MLP neurons of a small language model. Each row is named by its layer, matrix (down: output weights) and neuron, and shows model dimensions 144-239. Each number is 128 + 32 x the weight over its row's rms, rounded and kept within 0 to 255. Numbers have three digits each. A neuron's up and down rows have the sign that makes its largest values positive.
A block is one neuron, or neurons of one layer that tend to fire together. After each block is what it responds to, as a language model described it from the Wikipedia text at the highest values.

L8.down78:093092171115101084080118148145104116143109129132170121161135112086133178170132169111105093008125095172115115151104165103138098068135164145114140142104087090133146106116144126168145128114080129126141177118129105105081115151166122147122135132103105095151126176103148132159118168163168175102
L8.down130:143121114133085126100087089144107125101059166080139122166161156088142141168096158123129144116122090124122126097113161100090123148093133125133135116073128120133188116141066132172099165103142085136145163059121150160107155103208103087133108114158169133103138165130155101105101135143109108140
L8.down149:131142133123170112127092186144142076152100085160146109098098093112198182141151078137131110118093113131092110118058166136111129091144126144067136114108144198176156129117126128147148152153102143069135122064104164147160063161151112116120162128101123090182174061207100139175159162129170086127
L8.down245:073124119169153086042119161097207089077136130130188134116181118128139106133136150079184104138156111103094115088168154150107100072107082164085132103122093156113090101139104075126173179090135129169138131176116129193090132121200140119126120139166108085083091111126147105205142103155122128109
L8.down279:081101113111068063158115175142189127112142129157145208171129159070151169093175137145157114174078111117114114087183143142095119149052156198087185081103138096112087107089125099092168127155079147120148117145150153098158136122137137112110138158086110092115137184134136145136142118195109123101
L8.down455:179159085115138174119188058082110054100131112139127082136131047097155122121129177087082069108107126188154084091124147170082086153057129112151093147156054126109129116124149119078113141112178117114210106178057174158147127106114159136137099079108139146141118186177105134135152061111133137129
L8.down682:152189156106127142164118095120128121075141146184119091136116123146108109207110157132138148129181125202103146173122134197106117109050135132133128130087087210119080127129111119112118155122082150106126175176150168084159078116165188103115140091124225163146084061057148123095164122140085144157
L8.down685:132052112100120189100107132135170118091088109127107137126128102101207149117091119174147106122178123127134170100131087134171107140117160105127151127113152124208140131089118101164089098134073125107156157139176185107137106130165153141121151052125115134153181119143148131107178123135140125121
Responds to: Prepositions after participles. Prepositions like in, by and of right after a past participle or verb, often before dates or agents, e.g. died in, annexed by, influenced by.

L6.down166:188196131122140148122121182161146130155070122104158116169084141141092116144148150111132080190042143154125131096137153125077082133147090105134128174134164096100129116170181111121181103137118144122090087139112043095132186137077121125115116068151161113114141089186176179166151103164074105109
L6.down622:166132145065171199146145099161158161130165164107112143166073133102108087078126125140135144140061129171070131144121131083116227133092215089149130116116107075120138180149072128079144126096122137122087163160184087102164120136131092103143137125140165071154121149093142190125118174180105110084
Responds to: Word-initial capital M. A lone letter piece, mostly M (also P, L, lowercase m), opening a longer word or initial in names, titles and lists: M-ight, M-ercedes, M-innesota.

L3.down42:109178181126127150143239140088186088115135131124142170114107101068149114131102156111183166142157038123135164075152175140137111132122124142106086077114119138143124146090169189090159159094086118163120171089118089167148106097109155097093144113167205133102097140120166125080144105177175114128
L3.down139:088120156134129143085099157115216081094075089119129170119168139074105143158107115131134120175136121126108125130081120125084114094091072162142111077084112105080152141091178168082146184177149093092099100148162105133165147124181191151079176109128094152128138131121136123151130107173121098133
L3.down393:087194127111101160091150188134157098063094145147161073122111098065187144080119100117094139119188127102112062115139177133171093119088143175129050156138132154099043133111174162135142064170146104110127132187154178125125159179112154125102151089135102141139133090104168155151164169142133122095
L3.down640:130144138126138062072142168149133092147125156125138166119159087095152143170150188142128154117114140120100122174156151106137092151118134136104141070089067109123135070094171083139172118142114073125123086153117135144157129107124136112129082147157129159166143126122139101170106118168150149130
Responds to: Prepositions after verbs. Prepositions right after a verb or predicate, heading a location, date or target phrase, most strongly "into" (fit into, divided into, barges into), also "in", "at", "on".

L3.down149:148064157134165091121128107153125114153131093124130137076103098105098094116107124093085170168096147103170072110128162150133096119129082120160134098084097069159137134154119166183070128147077115190146118133132140147107143126147121115186178098164178157169105188132188121113159144186178155118
L3.down340:174130144108133159075090155057110124159078117138160140117079123180085113128147146164127170114085124067110145121166132126160111146047087142149068140165144112131115157101090154104152125171179062086145105117165178103070123149178115074122113183167174124141190104154122114164093166147173127102
L3.down398:166174143160177098118085121112161158171135110167133150108122120199129136105127162124173132103133100142119130067152107167156130157081109142125115160114105129125143083105077132106177122134161129100134122194133125100141134083085114112135152154188129090134094158141095109158078124182108059150
L3.down692:112170065138127146105119122143099112105114108124107134126110131192112113155160063106066082125069110084132108112143144183110152107103164132156161097082134122124177150152125117127153179150142083145098141105170091122133122175119174117086111148146164124169115140133101118174125141093123176104
Responds to: Connector and separator symbols. Short joining symbols between two items, mostly in tables, infoboxes and coordinates: list hyphens, slashes, plus signs, ampersands, also on/and.

L6.down267:133137121122131097098150177155154063138157164098107146123090110088128117145061152138100112158165136137065140171114096054132105147139152142077109125123153108150106130091054127158134122104142133104123063123157189110122060075142087090182098164132151134143112156151092143140165052199122085167
L6.down299:142137103175147135077133134133095105127132159136100158124188153117137072119092128161116111080162178115122199144209092058104154111150095075086109049137158109154110103118167108133115159124138112094125137165163057107131093117147114141114161148139195118142109135090111146155099144199114100098
Responds to: Predictable word completions. The forced second piece of a set phrase or word, chiefly "to" after prior, according, due, in addition, plus endings like dialo-gue, Dur-ing, sea-son.

L6.down201:186068142177178090123103167109125110122133156137120170105093122165203120100149156104163121138123122121119150116165139000125121118155161092172104109104129062127091130094129155158116169157131085130178204125121091117120150095149113118186116156104133101101161102105179140168093080152132107163
L6.down703:071153182126166139078136135169177121138134115080165057125174102112140142139131077113183176180134175149109132142145148108111149106161161159095133096144036116111132119142131124150152163159128133149094105082096065123159141159166126070157163183188163136131100081163107184098176147140086044052
Responds to: Prepositions after verbs. Prepositions right after a verb or participle that they attach to, as in followed by, concluded with, compared to, ranging from sea level to about.

L6.down128:081107114163101084110110168133145123118141080168145113097115162144106117097107134108091074143166114187064143118151161143130147121115199107178157132142069144149104073094121148118139087142183117144176141119124173122091133165153160127155143111150141078087151232173115116130212164141190120105
L6.down344:147189079163088083186106106119103189158077110144147078110083118140146160083118154114087126171106115125102111109113105158130099079122155129133066191114125116115188121086148104103161092127146127204124169132154135135100153156149062128165165039137132123134072159165150168144134174121158071089
Responds to: Numeric tokens in prose. Number tokens, mostly the first digits of a number, giving counts, percentages, dates or table values, e.g. 88 tombs, 48 percent, 22 March.

L8.down36:185041173113115134077089154132148148096131076127082056134143084132076147111100143075079149192149175130143178165136044171104102161176132181099176120090103143132171120120190141115181097067105118103170142111151129128089105141103096124103114152122109178160114145148171145097093105103199096133
L8.down140:121087087174168090099159099102118106201158069193159081120161132096167153112104154146142149126155100138079139105137119159070094119116105183097154156125103159132082095177149110074087106137138182126109131163106085116152080149124123107115109155138116131085068167106179143097085157112103146117
L8.down202:113105074168165122129124063127171149138167099176125096162115140129155066079143137143105130194122132130144131124172086173123097122174073136098159137083138174112117146106156187111165144160121144103129118128034096064147153098155100172139117103176099104147139161126101165140132069095096086089
L8.down292:165174104156125105112187117170130109171143074116128126115072080178076082121131126125145142200121137154108139107115091139169170158182180117130107147151102168130064133137160111180108197158130141139149128117126171135138098084135070093157160141105118135134137149141094116085167096191115129127
L8.down344:149143151162095193153105112177100161091104151167147056108138191084110182097125103122154068141108104083153148125084081194146150090167126183166085117121185155119107132124185122207139088151126078133117177101090129138080136165188157136135120174096165148129133067045117132095112075115139143192
L8.down514:158168103174115141143116202130109159165165171158172056088175137103146150143139120090141140128125074091148115120153154112101137115150106071111138093125197125166138071144126138134112170091127097106120169187128111080131108137101170105149112187120156158100144102067100118156115150094158096101
L8.down535:071170067138180126140095116139177138142115146152084113118177138107144179153115135098063115161118138123137142175169080163120115141096126131029147133126109081097147118099111064121144131113124115085144122158195057157136125142154084131089139164095103193154141091194097138078099140188090159109
L8.down539:074125118190102138122134090156150162125066122079158124126125091127126161084075134103068069145144120173120124153123106128098077103120120081135144172149000132150142105142117122086165117053101114157141138115074127174092075174190090068148107128141100065128141114175127143220093119193092130077
Responds to: Incomplete word-start fragments. Fires on a word-opening fragment that needs completing, mostly st/St (story, street, stars, structure, Kazakhstan, -est superlatives), also "the" before "n", "app".

L6.down140:126100124146164129097187125122136099149114182145155122118156098152121120030114102120087099141129148159194129109120129162129157119106146141143142147151084092108092117161177099067090076080106094108179136135129043134160062121200163125088139172130136131082151130140134145173133132106109191133
L6.down658:082151120151065127177161104133130170132112165139168157182123108102165129101127143111166138175121129158149100096123173101097116138179140116114136111158140188080084119147108103148139056134135127075088143094117137181083106128106174163153084121099156108182169164130089100129117117168142133075
Responds to: Clause-initial determiner "the". "The"/"the" opening a new clause or noun phrase after a semicolon, period, comma, "and" or "In", e.g. "; the couple", "In the Welsh", "and the album".

L8.down67:125192094130132136152191114181075144118076191186069089109121095150138156140103186180086112132180092092126157132112181143127153091127188167078176077151164132145143113158135121095160102136175164104119116128110072151149096117080165173134199128101160158135185022115105076141154103068108130089
L8.down119:127185138122053162107094128138169151163084129166190167111112147153090083149131113159162063159103179157114120069171158094152063114106135116175176163127149090112143111092127106104131138161161143147145135137098146141172121125146148139070068130106139069203133101159175114106113117141122102104
L8.down252:146146107113185127154138121120097104109158078130168139121117104155198086115121129103137110092101132080144123083133132157136122104144123075164059127113111150177119145142151141078111108119114115169142135097153070104133099138166114136148111136137094098131127091174141153184092122149102141081
L8.down266:152148181148144110126070082137123097147130100102083148137123097151175165115059139153156123107138116126109108145203071135119090148080106140105137136073125163115089094141159119081182128115086077136105155069128090098198127100137107138108127142167166202121140059148173136106085138125117139152
L8.down363:131165110120190175133123083114133145136172108168142112074160161138159145139169128106148118100124131076159109142186078146083140139109111122116116164132135138111164096087097099098097091182123212163060128101107128117130084107109098156091144116167097150118143096057137119132090159062093130118
L8.down480:183101081117133181203081126166091162166135114172183172069142123075172145152140123134108177082112050143139168131172110126126124150130142120115110131132103131170148109176113131167138131202095130115122113103121111164182094082125151140164134126173141162123166124122133160089155140078132109142
L8.down593:141148120145165130120131124116106102147137136156060149120074069056079181181148109114198155151165131101107132131150112123134153173108120142060199126197150130116172184110116135137080139127167095127119120081138135114117092147076104140100095104120085105072117106082085181130083191120152106146
L8.down609:187104145109160161089122144114175134136104098189113091120136171117136123159157039116140152098151109071112077174137185131076116154149162165133106128128105118099179125187058075135197133134144105145110152095067145097089079129150111124144191122116102062218109184121119148111099145107145100122
Responds to: Intra-word hyphens and pieces. Hyphens and word pieces inside names or compounds, strongest after Arabic "al" (al-Assad), in table rules "|---", and runner-up.

L3.down447:200088156146111129132089067161168137158124128115135098210086076178085123114098120089123111204087116107106130172154162137170155137104097055073127097140118134133119099135138119126126159128109147120152131151118149159132158080137096129172091102179143158146118133117123149160138101132154139124
L3.down616:197140126149167157081111156123136080146090112153168077155084090132134164062156146101098143215095123152084090116076133120087158098131130158123123155151052184137111154110117078138171127098153193164130181118133133142126104106087083111130176136159126125150166069188111185143151109101069139102
L3.down647:159141141210032126071097135084139165176079085152119142176143130155109095070078122105138118190100148074170085096066122102109102146179101158152108108149108118153128138136150149214149105145075107098131158069115146046131127134165090113099086170121156145132190147098164066106123148144072110147
L3.down683:147128086160102088120106125172120145126057092185103115141186147128129153136081132061108110169095171157105087121174125170173099133140148142114171118131077162158137075155104158132073095144140087164180096133116122165072161089170106154180100127131139127126099086122111143138135130149122113120
Responds to: Word-initial "St" pieces. Tokens " St"/" st" starting a word split into pieces (Strong, Statistics, Steelers, staged, stolen), plus St. as saint; also table-row pipes and closing quotes.

L6.down226:139130158139123127170116132123104098148186142089154072204087133149109137149141103090074108120174136118107132118130084172156101182154137120143184134125144137102173165171140109112134157107123097093163096127108101138154139101146113137174162126154150143080165106140161150087152080165120111098
L6.down553:100120140158134134180136132100143156156189103161089110137107115162143126138184128121116176164155129084122147154115131157122096143073137171137116108150173146149137163112135069158094176127141130125133094101165135082092157095069181089186147117031137135126115142118178121121141097163132095120
Responds to: Anaphoric "that". The word "that", mostly as a backward-pointing determiner in time phrases (at that time, up to that point, same year), also after verbs (warned that, concluded that).

L3.down265:138155077108119087140107161129132129123102085138119143097137140108144039076153107167160090093072081142208152100167148124114149140182154162175185098101057135147102099148106105073173087143113164135123130124086200168109090085152140140131134091147127123170116113133156208145119114125128106069
L3.down335:071102162146105110151087151173129140160065109113170121128127114163116081145179089150166123117154145102163165113122118082085165138178101105172128157122059128149090132129091092171148113135147069102088133182145156124127134124178136116095106132127098076141174191135113160126138090134139078104
L3.down345:138169138170117125087096135130107182124149096131158135153108092088172122121168091130115134109080090093138154173118096179157192102127154203177129126055149175172103126153146088135126116077138146155114097151138108101034093174162090126136175120078125154149152185139148141125078054151110118133
L3.down486:096171116105119192083069139137144104073059100100125113203148085168184134095162049109181111110096151151139117184094083115124149057137128131125043162151110173103098124131128094107130129124093101091134177100128221141098131145169188141133158145134123109139160124071168199127168023132098104085
Responds to: Sentence-final periods. Periods closing a full sentence in encyclopedic prose, often at paragraph ends, as in "disaster relief." or "worldwide."; occasionally abbreviation dots like "LL.".

L8.down9:135100115097166139113147148122129139063123136120182095068116154112115140095143082148135091159132068101135186108144167151157083132112124155115159147078171214112096153131130078104127136127174121119126107131089169125171114151114142075085145128152163164167187143123156140104114142063177170132
L8.down121:132131121104054143091137138162139100140107113122116145146102092026120073158095168151113162152124131167100104100105130129080131149105090159118102115073159067136059158068137096142161148052167159125120080153105079096123131115158102078175050101137164113151090182199158200177161058149137132153
L8.down186:202057113158098112140181115107136123090156069120145115117075123160111134085119137093128089135155082191116142109201127126117162158138159127119095171097124213133082142083165151170152077181176111084078104182124103130123123151106072154086143130125131128163127164099175147070105184124116075079
L8.down211:094167118150064076106168167151131119154063099115176115119104121101141202180175156173113140098158156203178135130163147123113123132099097121118181149113071129141160040059099143114143166145143066120128064146159125143105130168158101122154092117169171124088133121163133160193079133170167104121
L8.down322:164157140097125121180097117131127140064117111074170141157072133128159129093120103128134091141150139116129101115066113122171121123118131115080136079122117092059111134158173138182156092095141193140179138169195062154076156110146108088139165090065101143137073180093176143184091105194116163097
L8.down496:049144093123111138076173132180145142167157112107166116090115116120187127100107126088191177155128162162109124174110179104038099099088164059175115095084133159156132136096165163158147110187144063058132120167083141104138086169155113120149074169156137112132165135102160184133207117102137133178
L8.down640:143140149164117072128115060109130043100112104112217038128143112154188152118132114117127157099155133152115109060085071129112110118075119132139126128084145101079139081108130066184107130182147156097131095079158186128108162160189092101167132135126148161165050092087106136167132064147091145166
L8.down686:132133133117108144101179122119091121094125149131127206206098104109143107152109109118138163107128162146083108134145155126116164108116073107138075166153115070148207151117083093089163077090150172117161120138119139115107155101174084185104139093073180095089115096099086162125152130190083112140
Responds to: Clause-opening connectives. Word pieces finishing temporal or concessive connectives and adverbs that begin clauses, like dur-ing, alth-ough, whil-st, previous-ly, after, when.

L3.down55:133109126122217107125082116145153148131133081187118104086135131120077126167122136201126107149112082219096099098079155122090129118140092053175117140159095092136092153084150176097097078093147127100124101121129146139076100136110205109114108137145152105094082095104101160166171148139138200103
L3.down184:159135090127125110111061191127101138075095189095146158119122086108095127097160130138108135065075117133163146121155109075078108077107149101100062131151140147122136108125093117109215139121137089084137134141115135171178078128149125133097175074082121139075104108128111166095121121163102221130
L3.down461:087124166160201144090095162157211157080064125125142116119197113101158104111122178158093106193094101150126131094134137166106139139151158142122126138153142166110093120124102066071124076148137124118118101151147129101120117150160144082159162091087146106163150107197163137172145108152086159126
L3.down660:160165118069178153090112135116128167103180148122131156152080112157148109093147110132094109112118082107120087177033152045117116126093128100125123164133074138122202117138167181167162112158164119151109141136094085131143093111152113128134119121084128095163131165124152162128126133195084154096
Responds to: Capital name-start fragments. Capitalized word-start pieces such as M, Ch, and Mc opening names and table entries (Mendoza, McIntyre, Champions), plus the word Order (Basilian Order, Law & Order) and against in conflict contexts.

L8.down38:177121085132087150133165122128178140193000129076116096107098210142127101110132119130101133138104107175161149112083145202116093108168127104113114184130081118116188116122153084116067104107169066183195136196152094105117130110142096138141124115077148129115037134152143140147137086151104104093
L8.down287:135095107152145140053141156181168117197080119137064119154111102110077073109161149067114159135086158096102106104144126189054175088183129110195152135190087132156111122118145092066139135078152103102063129141063097113140106143137131141119131173167198117143152084118137093113162119077125065152
L8.down297:158150117134130111107140193137161129142148175157184090110138076108113105108173150127124176063135091127114158121114095140097145095122162141146073127096178134115072166127143125051161128095144123143130163169157111103110086058212109142154076146056098175128117165104180093122074160108126176123
L8.down333:180190125142131103155167159081112034125129153097058092127094141114106078092093133183134095144145101126128149111132117146186165091125114189095088167177108152117102143171129109135105123102129110117119152189052091184099133081195076182060124133110114171162106140105128185107188147180112122128
L8.down434:154177117167057118134154209111162144134096077093149078082106133052090114065174165050086131111134141153096203152133095141124152137173121140147080136159145137115167159140146132159137161172125196051106173113124182145095120090117103119119066160099102126155088173090159145095132130103155112154
L8.down562:149111126161205067111152147187148105124131143178108118123158096159095116181172110065102084121118127086110115108147168160153110157121156137117078182120113165076193101140093097081095146130169175064161178147137116119128076133143154187090118095070145130108158130105116121165123164142125116136
L8.down565:152168164129150168137104130167094103111108080171129096110109124064090143143148053183071133132112172155157088094122076129179146155169130127057118147204131106141148105126020094146222141118177119114144121085148088136167163074156115156164092065090136113148084141150157097115149086115185099128
L8.down631:143180106144105143102145099123156087153136046159145153149157108053147106161083164104094172151114189108090123102174098085172093117097136164163164112172110119174181223078136045133150078171092159148146108134095150109139171102112138115078069065109131162139102084160156164136102154054085124144
Responds to: Place-name word endings. Final subword pieces that complete well-known proper names, mostly US states and cities, as in Carol-ina, Illino-is, Melbour-ne, Philadelph-ia, Tex-as.

L6.down152:105172160127153145145105170121135178113180135128091179099154155036173116097148145098076179124174156124125083155118197131104099172118098119132191144188126122110192098120134051090107107167138163120156142149178086127116142142126135117128113144068084128070120110182192142150099085163141120085
L6.down303:120206166146156088089093152099176099113165149154063137102159174120154105149100095126131098103152132090126157108074126140160132091162103133078123116105174150103136171099071127109100122110124147180115115102154150170077133139081161168154152104148135106152094115118148179063140060131138119177
Responds to: Copulas after noun subjects. Forms of be (is, was, are, were, be) right after a noun-phrase subject, plus nouns like community, site, book ending a noun phrase.

L3.down67:139083181118189112139064166106143174155122137136120148149178103111091164071062143132092096163157113138136163066200156088052148130088106122167069096078170129108148151054131058133154118137113096144118142145108119194151140145129131118165138170120177171172134139106118133124110141167056133123
L3.down271:074185160082120142140142121138152114184036167151115121109088080154131093128097125132174173120125183103176116116158118094117085167103150104141126159144039124173119042139139096101121093108110132173153107119130068124102190126138126114080133066155147152129138077162157109155091110144178092139
L3.down429:064142096079145156137084135152131134152142141175109163135106127134091136092108158124106133134114066166184132137063129085154090064103197100129157151165089157130137099115131170120112116124172116129144179159152102154142110053118145147172148147160184077152119147194113166080127122080203160116
L3.down563:116126136130132129124175164152198104050076093106151144098092092114149151108106161132152161180136059141124089138104180103129138123118189144102105176115119132124123109103142144136184116142154078104131073163097123069116121133075220137137121077159138099167152097098193139107163173093129174130
Responds to: Word pieces before continuations. Word-initial Th in names and capitalized words (Thompson, Third, Thus), the adverb suffix -ly (originally, shortly), and been after has/had.

L8.down17:130130137166176100141130079123066157080099109061103153152096112164134129156192118092095124092149061081139103148188072100126200174083109160109133109102116108082103123145158182106133143104093133106113172078155174112159143133086170114184185129131109095115101143085133088118155123148136148139
L8.down34:167127150116137132170126133121171082186162083139118099168184211138165117115063156114099078166152085115138113113170110146109142148117115138139143163094122174135104042211146149136106152123139166091086095095096162172135129166125129088116133118183123140142102112078145105172160062150162074079
L8.down88:144159158167095102138148128126124153119114093151135122168118106081088129149164152077154132155183111162149128127143089114112112104124124129067169084089076100112151141095092113128092106128159167115119140101146182150156111145175131131126138118141104128051066123124168150097158153147150146108
L8.down190:112118157113055159104139114099139105141152110134151101174134180153093106121111116108098132123190102158082111117142165134119158206137207129101167115074143158160156196155111139159114102126147126083162085183088156097144092091174094104083126131128097167132135113134194094091071073103117130177
L8.down203:149144162135086129163090117068139094213144023110062150150151072141188125191120175146098119089172119123095130136121100109123077138094066175104144162080144096101114126088075151124102070103099190127126104068146170120103140082129081127145127108183106150202096177096135141078125175169082109187
L8.down267:080096094149139130079131127136180111145109125158204124146180101129126109155141092161119093133134124137105108118174179110103117163121112108121148076165108145102088130158196137127103106183119126190122122123171077131103166123175121116167101066143146092145108204166157155113151075094091077125
L8.down293:113143102193142139107186098196149147059084122083119157115159141154155073155135127076099125145119141092130129098109120149142094058105122136108123103144029089133100101173184137068188116121137126134216136134161109146171132130164128114135101105177181110143168115176132121162131059085104165116
L8.down679:148140156138150114135102082139164083159131166170135123121123136158041106163158169130073136141126085060138124112132105110155159113130131166121135103113130141105171088196182069125085100118149141123140138152135082129168152144164116126166157125130158042132132153103115176084155178076082081083
Responds to: Clause boundary before reported content. Fires on the comma or "that" closing an introductory or attribution phrase, just before the main clause: "According to X,", "saying that", "announced that", "Soon after,".

L8.down22:164131137210114062154171153125160097137147104150169162146169123074139122056216138142108141141136114147095108166080172170114087138093114105166110101116110131116183037115130130178127098117160128143112066134153120107140179160166019098118164175138138103135159133168078138118187118187109114118
L8.down29:116105129113109122097126174130137155096182172052165148106181128071091166139134188133142126128118132100119120157090141104116144111137165094163177126076116147132143109120207150203118083132138086117137124149199129097125071139162111113091082156103095196050133192190111068119069126130113129134
L8.down96:153130067134138147083116082107182152107176177101104109120164140089105147149101116110136123152099146124135134143203203137190077128161145114115128117139067157116094116137081129102084140073157123127120136155125136143147147059182113207107090201156128112122141122175128149057112100112165065166
L8.down135:116169119116083163129114084062202148083149088115150105116091161157175070145179123134136143145095173124191112181136133127137129122054140093140143140146079141124127051139110064099062138071206144154150140150133109189148057111163109085089139163075159121100113081190087150140084090176155157094
L8.down251:113137124103101154108101089175104168140125136114098131099151147141148095099159095137061163185160101154160062136140165115135122139136137154135101105125161149135160093170071103153140059126151161083155104087125156149119178114050085125110175091151060160146101172124093136135125130165109196094
L8.down343:130096097136117170083095130143125096070130095081123151135117131103121155181184093082143119190118147124140128123102162153138153135114151149089148115124133142067165128132149116110141139078138144132102132183147081130140107107174185084109154169151163168154075121080081107089079169080167126155
L8.down410:147081173115149109087059076086104151129171148152091125123153107157073182146146138090098101138078099137145190114165160118146130159123161179127142128150123115140119107116161094092127054153110117091108133105204110078107167093195132139090092116091109097131107155122112125112103176103124102116
L8.down542:156121160131150090153145180095138135114175145131148085073051157095119147138155137050086129176134126142162135153087085145180122193117095118114095160109114149110117120095202108202138109121168109157145122087108085118107151105164047122090142097104064119160077175202130134157119110168139090126
Responds to: Mid-number digit pieces. Continuation digit chunks inside multi-digit numbers, often populations, counts or amounts (6'00', 6,8'90', 1'28',000), plus occasional mid-word fragments like E'pi'scopal.

L3.down336:086161101148179182100048094093132145087097145127167138156112184107146096101123098123114141108163109142122154149109053179139074117132180146070112115117110120132134128066089116206164115112109127188160129122160138088121088100156125172125127123208136097112086112139094065149160088118080113103
L3.down420:070090213140045081175145160107071074160117141126085132094123122132167119137164152124079104090157126134117105163052150143111126121131137124150105114144159157059140138142121133141159083107090127095119118154149117067133157096125154103114078122187103176109102121147134199131118118129149111096
L3.down491:118106128115127103090129167134072140117156105083113093161085155114138077145120185134096140178116133119160121141086065130117122099203106160167124132088186096182081095158120143119164153097145145110109143096171144131086159179075122117109135138133106119180104157135142078178159063127190106173
L3.down577:079168095133059081076139104130130081167097148135097099168198129072148111152132154095130132150162130172118135162132140145092112111169198143141150162133111125136160042058125136180130093158171072164179093102147126058120136103117145091146163188162178109165113174116152156197191114156105057142
Responds to: Temporal sequence connectives. Temporal prepositions and conjunctions linking events in biographies and histories, mostly before, also after, until, following, since, while; weaker on word piece "to".

L3.down154:125155144116088075143159107111105152094121114178138136082122155141113108079149099092111148109142112125154192128128127199143123082151133145144169148203095148075125165102125097120161140143114107139144140135096105130096134123195170095133108084186212087137092103076133094104128142145160111138
L3.down177:113142154140098087135122125166127140109156156056135151118083106088131121140114093160162170065072124148099108098047137152164083146160131192088083132143181111061136105116124159062155140124169097133178177156103094168172078105140138164137104157107073126114082102137159112150148074159144076157
L3.down407:125132113148163120153087121089050152112177105147108181125140120119154099116121143103170125108117100144171157174099136152181157112160141071119168088108157117114059111134158069132191092110121104147157043193138164174079131048124133145173097096171182155093149178077183102124063127192097106122
L3.down421:105193144102094126170201146176131137116116116108181125090135119134123111185106151093098148182154138155143135151083091125123156124164107149169144144173175128062119144101158099067206114124116131108126169127130152129132126105124121129122110123133119169150080119201131171102120122132134131094
Responds to: Numeric quantity completions. Mainly the second piece of a number or amount, like million after $17 or $357 and 000 after 4,; also mid-word pieces like ty, ug.

L8.down54:157162188110126121109108166160116127058086100108155075136101163113098140098126174127153114169125129140152121166121154122150151068140088128113074086118036109142116088132080098088182086127145097071159164154149164116095115071194096114094163161089101138137119138154152163128088156167055145120
L8.down198:134102169098128117184135140181164173146068149094110115126106097180113106103108121109105076080076108174140175102142141189043204160135138134096108101116116091123132115172136070149092137159178107127111098128119142079083185085088159159160162120126100151173134130159083197096132173123085113132
L8.down225:176170153081116169138173127180134143062124093164163067173122129131131105146123091088094114119076127113131092148067158098098114116052161149134110095097102146113123174161157082075165096141112146168096118121124135157170052137087104159144121178104179122171149124160104087152135123157092127144
L8.down303:105096218094124147111115107151150129106107111119088134113112133168086126090127205166190175099084069189123146110167131125098186090134148098136145072104113137123175183101127113090115084060108095135154097142117101144174124170121115161197077115153125119171133091163140111152184145155103114125
L8.down355:155110155155123160109164201239118129144176135134164094173163127161102095126108143168123130108172124112099168138082160056095093126105058146078088097106118180188129103111146157108137155157105103130051119125115131141089142160122087181125097080104098106136159105103163088133077145122084131111
L8.down484:174130082142146168187131171127143110114172124109155123123070149138108106158158151111144149150167102162113149139077126023137145103068116181067134135193126087109082094179109134155120173126164164129066122186147143093153112111154129132102136101148105128130125110075101107115094165133133119134
L8.down486:087133153139136113116122083128106156094083129152121126147158177196120122107082070139134169159166151109135135079173032092132101172142128113076077150116170095209128132139085092141103123157189110097124129104093075140094114101108128097146130135208124093110139095122062124142131133090114160176
L8.down563:146148129126184155080146110117173122126127145127102159087179158155114095190143126079177102121122061114173193127123173128108128108139150105119109067129119063081131138107153117070140133181135136083135142157163179159098136133174145144118148186127153148079116128163054110125093162103122120103
Responds to: Mid-word fragments, esp. "according". Responds most to "or" in acc-or-ding/accordance, plus word-internal pieces and initial letters like J-r, Cur-r-ently, M.

L8.down69:102115125169164135138157055118107078084125121113157163126122145092082121195164153128090165145125173119149152173134130118143100183141173079123115136067103160144153123140124164177145159144083134165125144103109092095106097085087109126125184093099114136086128118132109100037091125179104137116
L8.down73:194099139080182144118155136115159125128192197144097136159148155143135149121121121100155096147122127106128114118124143143126132092114167141091095099140095119164163159146115156146152141103099151132139140106189109152123103110148157160106133113150123113179145087065152120171107113090114111138
L8.down74:116150162128115175156095117128137156175098141180111111118153099108097106178121160117166144167110131165179079119128130162191117100096153108129121141148123081115153094107122128119136139104098092141161147090167163143129129147086176144118128067076152099100111137221158146157105076115110156085
L8.down159:154100130158058103121120113136206111174095156163104190189110094080118083106140140069123116205069159130089126077092120126111119146145082118079116081135065111123158088111167093110146136093098170155122094124123152110108120156167122091082141042122119120158069146170183170135167139166071130092
L8.down175:115122110075163156076055115160166122168121125093137101168160025117106102142158180098174182170110109155123085132135163126117107107139157158173158105147132156166142150096124096040173146050077135135175177132122128198090089135190125160101143148137097092107178112144128127092064101120131127165
L8.down421:155089164130127122174172097138108119107174229120160181123169124143156162149085089126079159134171118122134146104099101081041116130161077074134099052118164088151088114129152138155097097144105152157074144182120149124126149133088176107172074195151105127128128154134106171128135144155142186113
L8.down452:156143141164117113153151191140187144132097169148109129079127132132113203087166102106049115065154124110177131126090165128119103112190130070110091087098142104122085077044136198140093120149145161169151104149140165128079104191131148147158072206106060104158145084151072124150112098104118134151
L8.down644:117170161109116076128079149177119115151122131186163121121138145127127120122158136123167176138149166205110089123119152110198117127099126126113133162134183092082115096102110089120194149106148152126114079077128165144065166241152099137132116110171088087066090097143131163155138160178093087089
Responds to: Verb after subject. Forms of "be" (is, was, were, are) following a subject noun phrase, such as Valga is, she and her sister were; also "on" and "of" after titles or names.

L3.down91:099083137122092115099120116156133138119116152042100094135075103140154183089096084172198090109125185178103167140148119111051140102113144139178127156109085082135144060075112118216080106164106207122135182159183122133091163128121148105169177177090183125097102142122144133091082154074115146138
L3.down232:158098101113152113069136102095166150146194183108182125122095122148154093136137211105161132099127081167166152134134163100140134081140163088176119128089091113125109100064130151076149142130062123164108110092093110101147149107121191155068129102131108131185141135207099168088079159128177138114
L3.down242:156090115125138110105129074143143163087099147156180117070128133171092144141143145131147119204138143140114113173123202174135075113188107058150140058137149093110110140090146107050157119169122150131116149084130161150149146133155176100108100156164178134133148053148119101138124111154164167107
L3.down467:122114118141151160075143062128146146172104217131128131099110150079118174118147195097148122149077130146126175100145141133167146147087160129156110067147091160114151118133101074163107071114058131125153157171116080119109130152083127146112126133100119114139106139177111185178160190109225090093
Responds to: Mid-word "ine" fragment. Fires mostly on the subword piece "ine" inside longer words, as in Cinematography, Chinese, nine, Machine, Engineering, with weaker scattered hits on fragments like "one" and "ctor" and on words like office and six.

L6.down374:126157128111088188162116100120155105147088127148105197123024115150152099129110190122118056109065101098106170117129108175107143103172084101103195125148193098085119152151059145125150187166145105104163124136142119139112148153129064189082107153100102130158168159142145098151115100150138125130
L6.down690:134144122172104156155089061084111153185141146157122180123083112113150089062087184193143130171122130108071109080183160114106096154034075102140178087115120127101116088182104182106134143153115106176175126114109154119185166105134108137139156093177080161109173126178082130148112157161141122119
Responds to: Word-joining hyphens. Hyphens, and occasionally slashes, en dashes or ampersands, that join two words into a compound or double name, as in Consulate-General, Jean-Pierre, self-assembly, part-time.

L6.down212:115198105155101143124127131099112118182071134138152100103076111160101109120181165095123126161165080129140085136108142150169195079134162195167099182101111082096152182159139111102106161153157089140140085123135123105133129135081116197155121147105108099160125113126127103204096148134072096130
L6.down485:147131139077145096137130130105171135143084124174101105155159156158109143144092167100108103058136172148136108171148112078121075175057148169189179162111109131185114140118094096092169129120172174105133142168127093130161109082138155128112169105045174117103115116127145097182112094138083074120
Responds to: Word-final suffix pieces. Final subword pieces that complete a multi-token word, often Latin/Greek or foreign endings, like medic-ine, endometrios-is, homonymo-us, Mathematic-s.